{
  "num_hidden_layers": 12,
  "hidden_size": 160,
  "num_attention_heads": 2,
  "num_key_value_heads": 2,
  "head_dim": 64,
  "intermediate_size": 448,
  "vocab_size": 2048,
  "hidden_act": "swiglu",
  "norm": "rmsnorm",
  "norm_place": "pre",
  "norm_eps": 1e-05,
  "positions": "rope",
  "rope_theta": 10000.0,
  "rope_fraction": 1.0,
  "qk_norm": true,
  "attn_scale": 0.125,
  "bias": "qkv",
  "tie_word_embeddings": true,
  "parallel_block": false,
  "init": "uniform",
  "init_std_qkv": 0.0657,
  "init_std_o": 0.0,
  "init_std_up": 0.0657,
  "init_std_down": 0.0,
  "optimizer": "cautious_adamw",
  "learning_rate": 0.00191,
  "beta1": 0.9,
  "beta2": 0.95,
  "weight_decay": 0.056,
  "lr_head": 0.0061,
  "warmup_steps": 510,
  "schedule": "wsd",
  "decay_fraction": 0.899,
  "decay_shape": "sqrt",
  "final_lr_fraction": 0.0,
  "batch_tokens": 32768,
  "max_seq_len": 1024,
  "doc_mask": false,
  "train_tokens": 250300000,
  "max_steps": 7639,
  "dataset": "wikipedia_en"
}
MLP neurons of a small language model. Each row is named by its layer, matrix (gate and up: input weights) and neuron, and shows model dimensions 0-159. Each number is 500 + 25 x the weight over its row's rms, rounded and kept within 0 to 999. Numbers have three digits each. A neuron's up and down rows have the sign that makes its largest values positive.
After each neuron's rows, "fires on" lists the tokens most often at its 100 highest values on Wikipedia text that the model never trained on. A number after a token or word is its count.

L7.gate234:502501504540512511510495479517490503548505475456541516477523471527533490511466520521473477516465508511505496447482543518521505518483510471469540453516483480481545550499521509482526509509496503497499520486495517493512518466503452484470508470485513503552517456546509504510503472522512508537513518497438519515493455524468506475538467496493448518499471500494533491549534532463498470452459490480532537496496497480500509480509541511509503533507501453501507505501483465493541447530505520
L7.up234:502531537518471470515438500497501496475427506492497482522497482487550496511496472534474495487520532473492498498491497479490546503506496508504558528499507491485492544526510513534526502505437497495527431499494471484496527529502452477535486525514505497538472480507504490493464462453521509494500496500447536458482546516529521516519471456503514504483477471502496517518511528480542546493505494504477492515508505460512467475541489496461467510507471537515507532562508506475498495480507496
fires on: "th" 32, "st" 21, "rd" 12, "h" 6, "nd" 6, "an" 4

L9.gate398:512465482451483489483496477476455454499541479486526500500519502491481524463490544467506502507518515443532527490523537494485529490523529452506494520491494499534510530504535468491495485492518538493458482466504512477471476538537453514484487497483514485473496499454548471503501516500465500469520533486496497483506474507476476499529538484534508496517522504517445465501496522498521492470481460503498498587489531460474455486542509470495470463479509488481503522537500493495492541498478528
L9.up398:450517496470483461507498511497496529497541525519489464487467530506540521494491541474492487505536542481493535504494482499533491524536488467496507531534520504515523476473455526490478515459557495481495518502479460471468518470538477505455484511514538539510534518453502524543434508522468518528526499482508502532506533513510522500500503515513517557503483532489503531533538501495522491537516480515502498497525507518516502491492467454477500531524485540451457461515501539521496485505487480
fires on: "ot" 17, " act" 11, " ind" 11, " t" 10, "ost" 8

L3.gate190:510493500468489476485524558501545479486494515473502533472474506487498531512484506503541503490499507446481498517490503512472539441509498537495554529506524484519489489464535499512493550483529481497485525505477493479508503473510483501501514534567499505496512506493503521506440507481517504527477497494552491506526489501499528538486508480532482489493503449499446445497490501533552533515496450464493482482503472527491535543464562493488518499513476531548520501559473519498513493504496508
L3.up190:511549534519554474505464482499515522488475495484501453513475499501534470525520529511517512517512507509460509559494479475538498478507516552506453520479531496465523471523512528516504495470547484497491510503514544502503497473479518515447486519489500469520516533430476474537454514501471488511514486471511488447485497513506549515502487522505512509466493533507508526518524466531541461473484487496474504494469496504518472518490524467536518505535483555547500506494493520457486512478539494
fires on: "ron" 31, "r" 10, " sur" 8, "U" 8, " cont" 7, "  " 7

L5.gate355:485519471497541535490499518452495507438507461487483492519509489506479492457495503458548493496506438479528511489543461512516510544507500505495495487490530473506461465515506494474517483490489478485485528517523482448479488466487478507438504471503545489480483533495462510464494520543506535509502505515477476454496494475517510526478525538479520483484509486495479501475476507552519473498498527451481515478519512475498524511533452528513509551523498480513516466508471511475512448455461519
L5.up355:490505522544495529483544512520553496493548481500500481481506493541547465505493512507549495455521506517491465457473569522531509535485504451482511519489534474529492505517542505493521477536506469496502489453464524505513501493519512518487458482531498473477472482510531494516523518494462492510500449519530458454427447511508501516498496502536530473524533463489480518492494518499514512509482497548505524490509490485545523509498546479536482498529487488516491519485486472499492470523512494
fires on: " tr" 44, " att" 35, " dist" 15

L4.gate67:499534515502494462511507544526482513473491540492461495512481498508516471507509488478492515533518469508482475464456492487545500488472484477558482490509492531465511442518455469525534511516494499445531519487475517521531487519531541499526503514454544495469507507483478468518477486529476500515491549494485524474519532497490513500425547490511478534485506481541453485522489549533514501516511439453506476498491510454479510500529519527535491508509507518496484523466477512486501504520499498
L4.up67:484492526489438477459482453531515525550498481491521508505511501493482464471505521499474565474491499475498490484458530458502533467486505467533491481487495477532497515528496538511515506500511530483509527513525473466485488504532525499495553456522520504485518481526462518554479476531525446516466511530551518481518482498509522511540460460507471490451557493475481480509534481540528487510523505478500510500506493495504477490492475506506477525488478545504496461484469459465505503480495488
fires on: " go" 15, " tri" 12, "ame" 10, "ode" 6, " Time" 6, "u" 5

L3.gate84:477492523534519503488483505491484511493521471472528484535489474512501480478460500465513499501476505462527518506547512532522503538498505554506514533470512479548539550454478482524511520484563528528503485457486484531503542521504484454520511477492492477480464460507517514487511432466481525515486513485495477549512474487510486491494539521532516482533499486525463476527481505523529507508489466483469509526471504477502469479483532521479486514478517460504474520477505482522575480494534501
L3.up84:474515479468451516539524507486479551511507508458507517477507484553500529449463455510509494514520505523517497459534512463477512513498533515545519516473520480502489480502517527487540515475471527508460493490485481474492475525496438465532473535495500490524512497493511487509503478489495502489449493460518545516514525521495478515493522506513516483491509499492504525482526552486478441446535463518539489554533493486491458483494490504479507485545492501489526514490509523452470522550492516
fires on: "qu" 19, "ib" 18, "th" 16, " Soc" 12, "rd" 11, "st" 9

L9.gate111:506504510487540480542537509477515482465484484488462473521503493470511485494480479482506475487455481495481500473519530517518520491498507499484526531480491516499504541479493512557517439524476497461538522525500513508531479508471472490488504515509477518511516478516495498524532516537529522474532491423496498484469543494536471488453492510447463500495502553433516470481536502479519537515496496485477498523495526533475529481478484515509500581472481474506536482501514480497520452499489506
L9.up111:539490487512521511550496529478447486488507533464537521501517536504513524513505469490508514482506454534533563443494484537525503518517516543470544465495471458502512501480492521501484492488523517470528500470501503532520471464461544481482479516514506472489500468480504489482504525508477509487518458494505511479488537531485517511544550478516478492547492490514493472475476507490485450511470487448473492515532541514478540514471487508493545492464511503543478518509550523489484512480496487
fires on: "g" 29, "z" 7, "í" 6, "c" 6, " |" 6, "ak" 5

L9.gate37:457472535452491501527509513534496476505504519497442513492511474534521463466477523515517506501480480469510499483478520476510459482480492431534496497453512471527529480531483508489494498542473476521487554457498462490481509509505495522486449544528532463522513540497487453504500529474529485490504537483493486476498451500503477503496519509526494425523503477518542515485495492495504496490462524524507501513469527476528536481511491491499530522458493484513534522484542472550492478492484502
L9.up37:522517516507515495548492484488498486490440529500505486542475440519506463521498495468487479479513472481504496500466494535484510478493532521481514549491511488460465469490534469530504485490462500541466527545515456542457490522491495475491530478512529460472497481508504490533506482562498459473484512510514467567472503512536495531467491508505505522468513475481496499507475510504526537517437535484543512512470471473502485474491507516512471519487510486546493491487528467508487452484509498
fires on: "ro" 45, "a" 15, "p" 12, "e" 5, "er" 4, "ol" 4

L5.gate318:506506504506485529514494502470510480524464469506526476533515481475481486487464521528491499503509450490512480485519454533502483489510517493522474489497465496487521508512539487503532484482527508470468473514539525450489492476492514507517452479471519508504509484499450544479486481528423448451476484476496477469466469500555466512506496487511470492481506502474440478537502494522492478493537471488499520477469485467495520546487483536506490476532504495546474514479476499454493477446546516
L5.up318:515488492443469485489487495534485478508495519484499505482494486515470473453482498489476469501541514520516466514502455516508507508512500500502484528526506502537453502525522489479522535452514509504465485489503513480506524492530493482518458500465490508463492461514477515497482469498482485486487490433543529493532522545476489528513511547541460529546523513505543477533470506498485478503514503550520514528519433453506522495483494465491537517529489493485490505568482536458494512489550484
fires on: " en" 30, " con" 27, " ac" 23, " Ac" 15, " En" 5

L7.gate430:454474524500487513538540479513504513457509490541486482475475517474443516503500482423501479472522491480552475496520454480530528503498524511472522505509497509465516487539496498521502477494481540504501486512489516495468499440542534482510475473503490523480518512498516512469468462519471485497540516509461465448493497472491522508488519495489532487545478464459499464544508553531501500472540506558516537460532481493529470501518495528522515501496521485506513516518497507486532480512509482
L7.up430:540525516522509507488546533506540452474500444528446483474492500473472512527447479538484500462511497514502530538545536523506534499503475465495513467484501500460517521491525499458475489519499472505527514489491524510453517495520484494544460522496467480443488516509433514490494515525508527496500494442483476465465472488518479485475476529501512452516500503468495478513513471502494491501546491494486520492523490450483492513553506528517513487492516484482491530505482472528504531472533496
fires on: " r" 18, " dr" 16, " sl" 11, " st" 10, " s" 8, " tr" 7

L7.gate163:458498482523471497476490553508487490487511489526508553477533511488507464489506537472481493529523543505506507490473520525518526496516512463511548512493512494502434505478479476518488509473490506486502493504474495527548550486541470519517549489470479527519456526491501493468466491504481502496503512503509489490525514493495466515500521497467480447478488442561476519527478478449497532449459458500494500525510501456522529511505528498495493498520451476514473533482459462527484505472532514
L7.up163:500496520505479488477501471520485497515455445482488515512512520499476485502540484536519522530495507512460499513454507506523509496538528515496528494509509522485526504550484532518475528476462481537516440528477480492474506487520487511504542501494488521496520511548521511528515514528458478486514493519488467489532460504469434510484518519456532473506461458531509524527452475469486518477444527482512497511506495473478528491509494464535562518544482539499529481471514469486484482494529529
fires on: "or" 68, "ist" 6, "er" 5, "on" 5, "iver" 4, " own" 4

L4.gate430:495494502495529504489498476484521488532491465513483535482500528493498496479491488501484487466505497494497516469501499460464545505491487504509504489466532541487495518481508487529457490487496483534512471521501523462436479517490508523507541449531509457492472529478502501470467486467491463492489504570456522535523531498498526476473519487477511516500505500503475530550472530542535486489532471513539507499495468490494510502531545469492555490491508432467510528518464488556493445523529514
L4.up430:470499539525515517505464502509510492476512489516560502485515497552487459455503473526484516525503486556496486489466546521549501470499473506530516494519479473524490503461485506512507497561514487467489501506474514454512475471503440494511520486509487566533492501495456487501506525552502492497553502486460507510517513510502493473479506518524475534480475504523491543516510492526460533501495520518520506502512510457484484485493483473497500525551517455497536477472455495522530508528526560
fires on: " (" 54, "ank" 17, " program" 12, "way" 8

L4.gate49:515527441488518493499496475471493502510470527481519495497493445516531518473525536476508496520553522469492506531492484524489494513512455479545500465488532502509498526490462497511491449538502475470463534498476512473452555494513479449462513490490529486476509501538480494516464480502494446477494508468527543504522485496498520492547551501445450498496506470474514483548513506505514526547517496453474489546525515506530472513498495525508474504504493505505482505528456471500491477480508484
L4.up49:542513490520475517531505485481471503473507507485510480505497519491509490507521496506472481477476451464502500496494505455473550530525523471523454522504496517535549459529450543558503516507513523523525485489508551497495477526522489449488497474491534471501514477473476492460492491535481543491494569474474495495473510507506503509541506493490491473530481477464507508494469483535474460553480480500518526542501484457508450498544512498496522474479492510561512465493522488488507498467512486
fires on: " cons" 24, " States" 17, "ie" 13, " Cons" 11, "b" 7, "el" 6

L9.gate158:504497543491515562523457485484559479533542517542469481486517514501514517496502527553499520542477524531532508474461491481551488445483539486496496530524514529532497490481512511510484486488490451490503494501479513528483494515536539480496477511497557495527502519501515476473501445529494498473481466455513496539535501516506492431508462485478498559465529474505499486514518512515498511498475509512491478526507525505537497522486485505512500521511551528519508476471497496504500458545513508
L9.up158:508477485482485472501521508477535437525547498512541531498499496492463489525509479460487475486482470525468471494495513519526487511467531500512496509466458487481530526491526565486503495555490525497497480501463482483565467500442468525487474489481494514518472494489467504522504483464533452443525479509535503494492497486533513510506488463503516523477515513508511472488487475499488459513534498487508518494503566521529529498484488498519529514522506451560535505510484531477478511503522456
fires on: "us" 17, "ess" 15, " sub" 12, "ous" 10, "as" 8, "al" 8

L9.gate388:526479436492482464527493494463482482521485522500502472479508475437536493555512525498552505492534450500507485529472479493452487530490479530504535493505529495481492513546473532499513494513543466503480531495466511518486533468490498474528507466527513489536500507528518504513498535482510483503502509460467523520512519474516450489507516437524489533531509498498509513493518499488525499458510548517490492527465521468481473482520475456487547528521528485501558512538484508480506508493510466
L9.up388:493503490461501474465473500494519498501511524499532499475555460509475466501505471522505524539524477483519485521484519476502505480508512537491540542512485468518456523540500517465517523488538488544480514473507456523470523495502505512515503523451474499492468489508501491521522507510495521562509525549476486452507515496461513551520493495489480533458501440507517488490521459489483505523493518503537487462542550541507493486473490507510437453515480508513510455489512487541520492514532476
fires on: ")" 37, " is" 8, " was" 6, "born" 6, "é" 5, "ated" 5

L9.gate379:531417480529482495489514533496451459470511516516519559463532494516475484502481466476519515494515492483533481489460515460545476522489515500507503510516451500498442491472515501472517511483512533499527505455495517521471480522481503511472473465488501537536476516490497464484495515498483515466488510519513466497471464505524491502518481530486506515477455467504467512493511498537509516453503512519485546457487525485530456538489514549532501457474479486477502512468493478520486452528511504
L9.up379:547516471486515482525498474512469502541531479483526505478519532479519509490462503535480529513532459543548494510477553471476469510497502560522501516509494475532492491471496481483528484518493529488472463479489521457477513535469522493499531492476518536518467479497531513492465525465530460442503518542496515478469487468546505470503515489490532471460482526503520458498525505480507526501511489513477442464488467507500461491493485483500545497466527522513493504554529521499497492522477522
fires on: "ed" 26, "arried" 11, "es" 8, "il" 6, " popul" 4, "ated" 4

L7.gate106:487491514537506481514514487483527475522517489503505517492476467467503489486486519525532470537493529479493516540477454488533519470501459508480495500486525475456497470458493521499502476461533481476530511465528471484523520484506489507491452516504510518490465522486499501514468487508465532523503482518536441485477455498464504447478536531481458453492561470499497504488480448433498520528499513460463462498478504481502510534518512502562497488497465511529473499515531502515503486540486484
L7.up106:478518473508474510461464488495511506492488534466490542521483484489494492481526491503509498508514470499479540511457452479511488468542490539500496495492512504540461512517480494450508513503450509534503543527538513480529452552500534524528462487524527521497482508470541520510534525489461531504450485522548489491491478548494533443507499537519524458501519464505504470514509457493516516541500515522471447517529535507488490533507528530504508478498480470500531508499503531507517481504457509
fires on: " Mar" 24, " off" 14, " Un" 12, " other" 11, "\n" 10, " un" 7

L9.gate82:508463505496443495513478517497482535517491503526503491509559497525524500468499536540531511517476508481482521474477509487531512520516499506479492517526507506445521536540475464482514486537504484522506489511527539456524512524512503526484500499502532522516475494503474491476503498526544498527494475456483484443495473535454499517503468544507485482449501490481468505451572505504471505478477476508533509499557473433514494485502505531490547504486476488523554513490489459513502495499491536
L9.up82:487483447541472511512526474491496513529470509470500503504510485497512469531493513516543509495507493498486497519469443562518523499497516530490522491471491483467536521537539468538466530488522481528457451530505508488469503518489555511520479479538531542514526538531500512489490478464469434489529487497458539496465524492515492528480490494503486453495527487503476463460496497531469481490495530499507512523503513481528496491523513507490529518546509459546499507488519490545520495480456495
fires on: "ro" 18, "ri" 13, " bro" 10, "os" 9, "old" 8, "ron" 5

L4.gate295:539502486473477493519523487471506490506501529551488485516488513522494495511493495478465492498487534490506538502515484486461554474478486524532507503488501484483475497512528459534508512476527492508453501482526483488480473520609475478541492515514485514514509506478495493494484456526478493541451507492543554483520501484471499503497503509470503526491428468509503515493489546506521487500464515544547527492510492545480487559499506491485479500506494463470491484475518450487490475481536532
L4.up295:478509500480491491515486505490480504498467453507520511532526526489529500497467551511494504488460515521449479487562494501451516491487491501471512502447503518523470500529560453481509487525519472550486493522518527521500495532548532502523463520525509537503525497475534497505547488530503487480481510492474527512494466514476501519502473480548480512514444491500507483476485520487483504497453451531513492498537521517497504532493502503495568479480451520505452484496527509459502469510467538
fires on: " Sc" 47, " sc" 43, "sp" 7

L5.gate70:542498488525484518495480513522541505476490507455502502502499475493507479498513492446509465516451412534517493507505510495536471491474469473504488497489522517485463489450487518497488477488487489479503511505472534512454493519495458465494472512473500448568477504498495490507477515478504445509473494464465477475519470510479500485483505496506527507499538544502551498510495522539542487526499453536485535524511511523510509448521506519542509504444526480504498453467497506533501478500481505
L5.up70:519521475525496450523534512532508515446542453492473533506460483501489532498511518460502540531452486497484536530534505519499492490508474515454528501508486529503473512487493520537527480477458460472527502502507535520468510502532473484507521508490495494522480533529496507492506533506509506498530461490521523467534500561508510510486524504525488508497452492510557499542485518501523524509491535496462506472521479541510484495487462499524479487455486535447477472474467560520465501498514498
fires on: "und" 20, "ind" 16, "ark" 15, "r" 9

L4.gate330:471470512518526463513514494531519454529478450515500490511514445467501522455469527516524472515483466527514494486499504494491493512464503498491522460483522467506476516508523468506514485522515538503493463504498500487522462485490483546504546494470454485507480536496513519530510448514460521482448505459566514464493531515508485495512478507532492459513505518503492500532495455446572497483501508499533485517513531483478497510481543492477538495507495484446506494457498519487517483456505492
L4.up330:483549458488527491467475531503479456501548509433482530452550492495558502519528514518505486468527486495487530483450480516518463522493485534466494506512517493474463464519486519485501517528508503492537508489495468496519546488488466532529491490553498533511510539527515514511561499491463515497508510486480546493527486503497542500480483520483505481465522489521519487518471515481509489522485545508498439491492538505517497489498490473489539475505511461515467534549528474492519476503511507
fires on: " off" 18, " At" 16, "t" 13, "ts" 11, " at" 8, "iz" 7

L9.gate340:471531515456483486484463481551488519485520530500500504509500519524564506527493542495458453478478502515506541498465468499443506545512453497492495504468489544469484532489522498478532477518535506456522489499531543450479516515499449493552506505499530491499495503509504488509489505470499481503528519532490476501499472487490486453495445515483481456485481531478478482535493507497491504533535485524503556511474506532511503507524511500531510515476489531460524514465515509453460494462509516
L9.up340:517500528443509484487469467503512503475467454483504482529516500511478439520509480525449469499475532540462506513476492478490475494468466528511484517493477486495486508556446513494508522474515525524496478517514477462496474564480482484505450516522537461460477477498538517491532487508530448484453492473477539530475473509480538505508516491469471479496531514509509506491487460486504464455512486530533524486489504490480483534513488525527530522519498524487527499530510469487526502544506491
fires on: " " 82, "fl" 5, "1" 5

L7.gate76:482497530489497510514510470491533475464510473502525505459492487525519501462495503510470467534496506525511503473525477434495515519523495526464525473506469458494525499500503485460469534527501453527513503470472502475453519489497509502488477445450449487521474518517492518494473486513426530476544496525498512502447495490512505476496487541497495501506493474454450497514516519511540554517536490504449537501484517468501470506525505516476492490527474497482501475482499528509466444485529510
L7.up76:474517485501500505567509452498479570512463497500456520459530505484481478463476537476520516528523503458525464512506480501525510503491505500496507482475505534484509497501477460486505486561503515501481557502458511517454504497492516480481505526517532530473520516555509552501529498523506478514507484483530482501526451522514499512545501534470542462463500488500529509492530519524482495471522515477544546496558466460527497493536506505527523497510502489511508496482515503471497545515513496
fires on: " cons" 20, " dist" 14, " other" 10, " cont" 9, "le" 5

L3.gate431:506516455523542487508532494484521518489474522491484535511478467512483555513514505503492498511525496482511485528433470536513474519474489509522498495488521465516507490485508445469539484552496480500516523462509509521502467471541507480471472534515517492509543524453484545454472514501452519489522517458471491456500500551464472500548529483508514512481443510498470467494508464511485480531471563503483483493492524496489489498516477511546487526448479472492495483496511501517498490527502489
L3.up431:450498480514521513465504524437472479498483477528507522495491445524516492515514487522501528475513497542497500456545477517489467526478469496485502513483473496519458495463506502457498425555471469519533534486540520484512444520542476491505465470477510553521520501516523483507518516505490516531516490516506528487486462491534541479506486530514478497530531501519527524500503501506522480519522506506489499469494506478487521508504503496523522472493466513489484468472547508459472484499559447
fires on: " res" 52, " name" 19, " dist" 10, "ort" 7, "|---|---" 6

L5.gate31:514509538542528500495513497526500478487531553497533543502535501491540530454476483453501504468461461502463490499520471509498501493463521496511511455516493487538489503514502483477497494555537526506519501530467491497510503476494470499506511502522534495479520464499458517536472495560504485556511519474493476473542454509505496504492499486508473502515490481491481465489499481473527511482475485491521532488497489491491560518453502555529469474450512481522513497510477519477434504449529486
L5.up31:457523500503486477460530486492484535471489534512463491513510492480489501463477517479491488480529479504513496523515473473445503479514501509488458494469519532499483525506495544495516509502466524491539484492468507490492542518574491488545480494446455525473523511526489568505492491534486513510481514476482505468514501517489465529496552500502537519472502484479480488525492550481522539538547479551483505518519463523520499483470489523451446549508515521461496501500499523494511505499487477
fires on: " En" 25, "r" 19, "est" 12, " en" 9, "att" 7, "ed" 6

L5.gate442:507525470509491533473519518532566536503503490520480518520493530522488502467502524474508497501491523462502541502523501503509496495506517454557497520478522498465502509425468521507504492523491477438521560522489520478479508527525540487537508484487516464468483486486468517501482491520483531497474542520550488508525488482474478511530505501520462521488522464445475430477491462512500485500492532502487509470518496511484509554528522459485482505526492494501461534517479452505494500482511523
L5.up442:511512480514497503535491530512515492508503481510490525490503499519482474465517476479477457471504547549526525493536458517502530520497452493533482499527509492545473536470504504464536530524505487507487507494492487461508474532524536509550513494536496488486533542489512508503525505496473474503523497494465538507523530485509539489520568506485480470490478488534479504520529505470480492511497466512517500510530470456486443507531547498498517539477495521444503512439526492574476513524522507
fires on: " t" 98

L5.gate252:480493501480538497534489474503493495521490526469496467468541494519538502486502497503517494495483501483532526494495509424479485495416472467526531485466526525518485500509478498508501497465548486495471492494475490481493465490500463505503525471514481451490513482509477499478523451461529488471533477454513515557510498484482490497543457488530476438466489502513514542536504490493477483533519510540532500492512467514534515477504517539500513524452507470488493492534503501500555484474531513
L5.up252:518485494466471512478474466546517484521546453456516486508470523491502495476462537502491489522514477529502504512505522540519520534484470441500511509509496494512504484462484470574485485490456484542482497506483493506508490510509530524487486518499489484470442524491518476543554492468481486425538518514518495550499489528508564534507517493483489531494507479533495514452495532492494488495509516484506489513541463508489478461514521474456484481493506486472510510495525505537522477474503532
fires on: "iv" 33, "in" 13, " soc" 8, " Soc" 7, "man" 4

L9.gate233:504525458478499509523471509515498522456510520488502501509464473504514523508523508485457519502479451488501509463467511483458500451532488531516504529476504466484504486441455484499520511514484495485482551539509495468474535512503495460491485506493499507495481532468498469475520501527490544429508530465494495517477452507496544512525501486471540473516482527447517493469540453489504495488500462526486553542499512497498519508490515483518445522500522515462539527476498471473456514497496493
L9.up233:516453493506446493523524509488446516494489497474506502499465498493508536480495462525485483546512461497503461520490502470546512501502482494560462517534490542507510467525492543528507530468535515495492535507507470514505487523509533499468482489505445524496542487481506488456546497494535465516540459519519494554495522541493469511517513456494509524536505501485523519481470499488514450469483506489498543499494486489496498543513494509479530432513532498511515467542473541520514504499505510
fires on: "ir" 15, " he" 13, " " 13, "ic" 11, "r" 11, "g" 10

L7.gate130:511513475504474475501503482474485494478504507494529515482472513520479505535464522481493540486498493464510487494495453536486498528529491468499468455463504463417462514520510485503510492520512515486497534474477485492488497519527527474463466493480515478469516454501532454507498525525482478490509480507482510487507468526530492423491486510458501518489480487480500475538547516537531537468463506501467483491459503467512475515532471486504514530494515528555504472482452489471482456508449506
L7.up130:531523514536492502486492520514495487518468463477493491485544514515475509467494535479513516523549485506486448478502456494487450539529551504484485511492484535536489440532493486496515517525459494480470531477489541491486491498510523465519515502554503485493507480522495495536476510489493489491528570474480509538471471516511488489509509484455526471481474525503510464470485498532511505530508541497529497506496481519502463520458497520532551490472473465525507549493539528454469477493507533
fires on: "ed" 19, " used" 18, "c" 12, "l" 9, "qu" 8, "ated" 5

L3.gate88:522500462510537512491488481489487506542468475474479480532529449514478507481453505493505483497510461462495523448513526474475520547535559502504446485544504485487510511514506517459534532524488490504491516491541510474477536496506505511494502434521498528541506450458519464492484485519467515546477501449500487459498537529528509523495484489504506504470473521484500499531479496476500505542495496489516553494526485487475531500511473510493489503456519496450488493493476490463488529468477536
L3.up88:524517484529535520493529517489458505528467522467503468502493453501453467561475505502512494482484481544480499470536498491470487502519521469499463462484457514510483454521496549486492482518486482498478469508491506475506529496480489495530519480501498470512450472514497468470485503520526519499471510511480568542483457536525504500520454508509519487499539511474486505566494511488483497516509494523446473545492469471492531542544503500500519526530536506522497494474488476515472494526512540
fires on: " ar" 42, " Ar" 30, "id" 18

L7.gate227:509504518539494506484504450515516516518556517516489456457494477486475495440490516502545527528502507522486519535504488493454590466448503491524501503473492508516476497485547498493508491527464513493492530471483506499528472475488454510487496450480521463483473523487482506481481525516471524510470524444536484476545511504475470511472490473493461516492460482494513478530519513520527483510470486480505490511495534503486485499545521491502578534506498471499493490488513501479512502482538525
L7.up227:503529523483499526498518499521548512525504509523540499509512497473532518532486505496525508501503516529498482490548519484482521518459476494514558518447518478484553538453466525490515475497493471478506473557484458532470523494508513511521492545473485551488501498513482475515509528456524500464462499482479526508487518517520539492524497515533527475550489475517517492458530515455498520518501500505523455475489490512485513516536544482525528532481534517501526535466546462525477507517498463
fires on: " sc" 49, " sub" 13, " Sc" 7, "ub" 6, " ag" 5, " ref" 4

L7.gate352:496479546501495497468478505500531480489536452461502518530524448530535487518501513485459510475513492502489509486503470523512464528491518544488498500483455463496513504472514475490507454543512520503522497485523503516473436510518543490541495518547529504504486485504451472474484495506517513504487558455502542509492520512482504481529490492512439468494548444464508506471531490524479526506483473506492535508499512538494471509480522516494500517538473513533495522442522521472513485449499488
L7.up352:521469501468467505528491499503490498519501469532459502478521439527457462542538524488520511493454479515496533529500481448496515538471490466486482498542457475474489461511487470477508514467487467516533513495510535491518516514441533564462476529505434485500486537509491510501518481469526517475442491491499490477480473503494540499500480512509495464493503480510525520520473478517462491528477493546495517498490493506515510503519502531472549502490503481505517551497514530550495512484487483
fires on: " re" 31, "o" 22, " " 7, "co" 6, " (" 5

L3.gate299:514463505540532487515503491441503491499513503513523522474530507507497499470479501437495475505493519486463523513470473515572489505466527509502522477429512474486466536492554503483440508493511488486472486498518480514500477481470511456521504503481532520503504468483454481523488516482480472500476498486488490493521477528463483513505509524516514522544507474521507506469475499494515540470528508505496516457520506470518541547477510514510554481517490489461518488481516448525493531569520480
L3.up299:493479477531524508476544476503489472510488483501536464495508463540545492508550495485536490513508460519524446478472516498507463462488506493526476521465526462546482496542509487444474525468509527509491496515444505502504487497534511488474455505496499488507495488471476511536505492524511476519543524558483451532477502510461494512530499549516457482505495501517515511510501518512506507477494491503482514547448530467493536535444514521506500500530483524498527521477545486511512514520484543
fires on: " |" 48, " reg" 8, "ict" 5, "ib" 5, "ital" 5

L7.gate243:514506546512520502532506487514517508556532531523505522514512473483541506458491534481514499485497510494503493520485535477458533487475495512467529488454486487508519497487545489483529470479519491508473507519479478507515513526530525511449513526466511480471491481453487448491477549486485462485521524507460469485471497517512492500501492499475537485495503452526519485472508471528511523519530535490515491498513472443488536481518505499507522533517500551496540477459466490556453481457495441
L7.up243:556477499462502462505467475470515489517533527467442501542498493533505467509481530525499462499462502497515489492490519530466532492523489514502520505504518464479470483532533508487536473471498524564470495499489450491458494503525564537477491487467469467490520510510529484503424494456501483482488504500518469493476504492491518529469448520498534542521495502497524498502507475515523489480466480517478500500504542514494465504478497464519494459494478532487528522482493478548467502524509487
fires on: "a" 42, "T" 9, "le" 7, "C" 6, "e" 5

L7.gate371:469501497488483487559503507508517454455441511499526540514479518444467470498513526474503500488531513556463527490482499488511531492501468484517532488468529502480521503512503473455519497493498512492485497518551468473567533533500437509455528484508494475512484497505452500522503520517497528436465529488526538489527529518511463517532523471461514490546506494530498525491464500476514521481488510490495510461489496529491498492508509523490518534512535509471526504510453507537504486482511494
L7.up371:491510482530475486465519519481532513554520517504507492511546519506499528507531532479495457502519518473471506515498491481473528536521488482493473474487471486540453504494526541468487543491498487494487540503504500518492525513482506454498511549499498459477497555503483476502496488566466540522485466488512511478502532517518489525509535498510506495476509487482516478498466548465525508467493551512509467494519461535462528521533520490495511490535479537565488551531476503495441502511518523
fires on: " im" 40, " off" 17, "t" 9, " em" 9, "-" 5, " Em" 5

L4.gate20:546522488496535440521525504473514428534431508486505528542534534488472490538509526517494491513488478503529500496500535499494508464505474521496522482488489532494532469468478534518486475487498484492504470504506491486464501517514517481460513509496469518539500447489466501500475543486482525487505474501482475531484468522445516490494485488524507537499535498500505467488562490454509416492527499506490498521477482493523511492535499515486473494492531489523476518474513482506437483500522529
L4.up20:466545492485461483534525496471518490557499475502508457502494499496503518499468495518459493505514547462558477509506494486483541488501530505479487526504490540477505459475505501469495455496516493506491446500493530484493474499521482493522503478464478484493456499496457497539503555484517509530509514489449532509520482520501549495516495513458525468522458497505520471493533551511485453515497484524449506547521493511511480490523519522456525518518546433509491489503481498490478483501500452
fires on: "on" 24, "ourn" 14, "ian" 11, "g" 8, "od" 8

L4.gate415:496533481460524463500514499498533471478486505489529500520543474524534475438482489503507508459506513516465458485501504493490521504479531551495516484455555498507518504540466482531515512460498486470530566477496520481495536532527483467505500523522548539487523492519519496457487455518478521523510505535524457504484491494468469499495540558526485500515520483535505498509506445453482513513459507529479498457487493503460510461538494496496492529472531502483511493494513525510507492489530510
L4.up415:497520457455489504533552508472524523522473474462495438528506528518505477514528525525480516514511568518515520538523513471499529489541480510504484520508494509508492460501484493496500498500458495500507454477508503487512524496504499508463546537492491542484471536523529510490462492503435445496537483488450510478493509479491536540495542510511443496512483470487487472482493477496476517529503492529468506488539454452503526510518504505531504471507556510462489528481481515491494502499515473
fires on: " An" 28, "ten" 19, " En" 17, "ue" 8, "ry" 7

L7.gate393:499458531493503488544530509517470532551503475503533485486530497520472497459509512483521483494472474505536535440489474470499485489535552524497475502519505479485520512457497523506505469523504475481472520489522522493498548472484517531517474496530528514524488478446514490500496497467491486488507466490549506505507486530493512500490471518469487484445475541508468487490483510538545509468455497539472466510534521502479477485509496521556476559515491456475556511477509538517499502488527512
L7.up393:521498460504476476491498487512452500535553489542465494487537477489465506500494501468513510515525543484512483502478475502524490505527519477503476475534455486525518482500497431521490485515460524521462500503509527508431476445513476479500495553519499459500506535513532482504495486513482473518536510489476538525517506509471508498516469497491513487469479553491483462519548508476502518484449515535519505482483470477475466533517487506474479486527510537515504546471514476464463518502523545
fires on: " ar" 36, " ph" 14, " ab" 10, " inst" 6, " pol" 6, " not" 5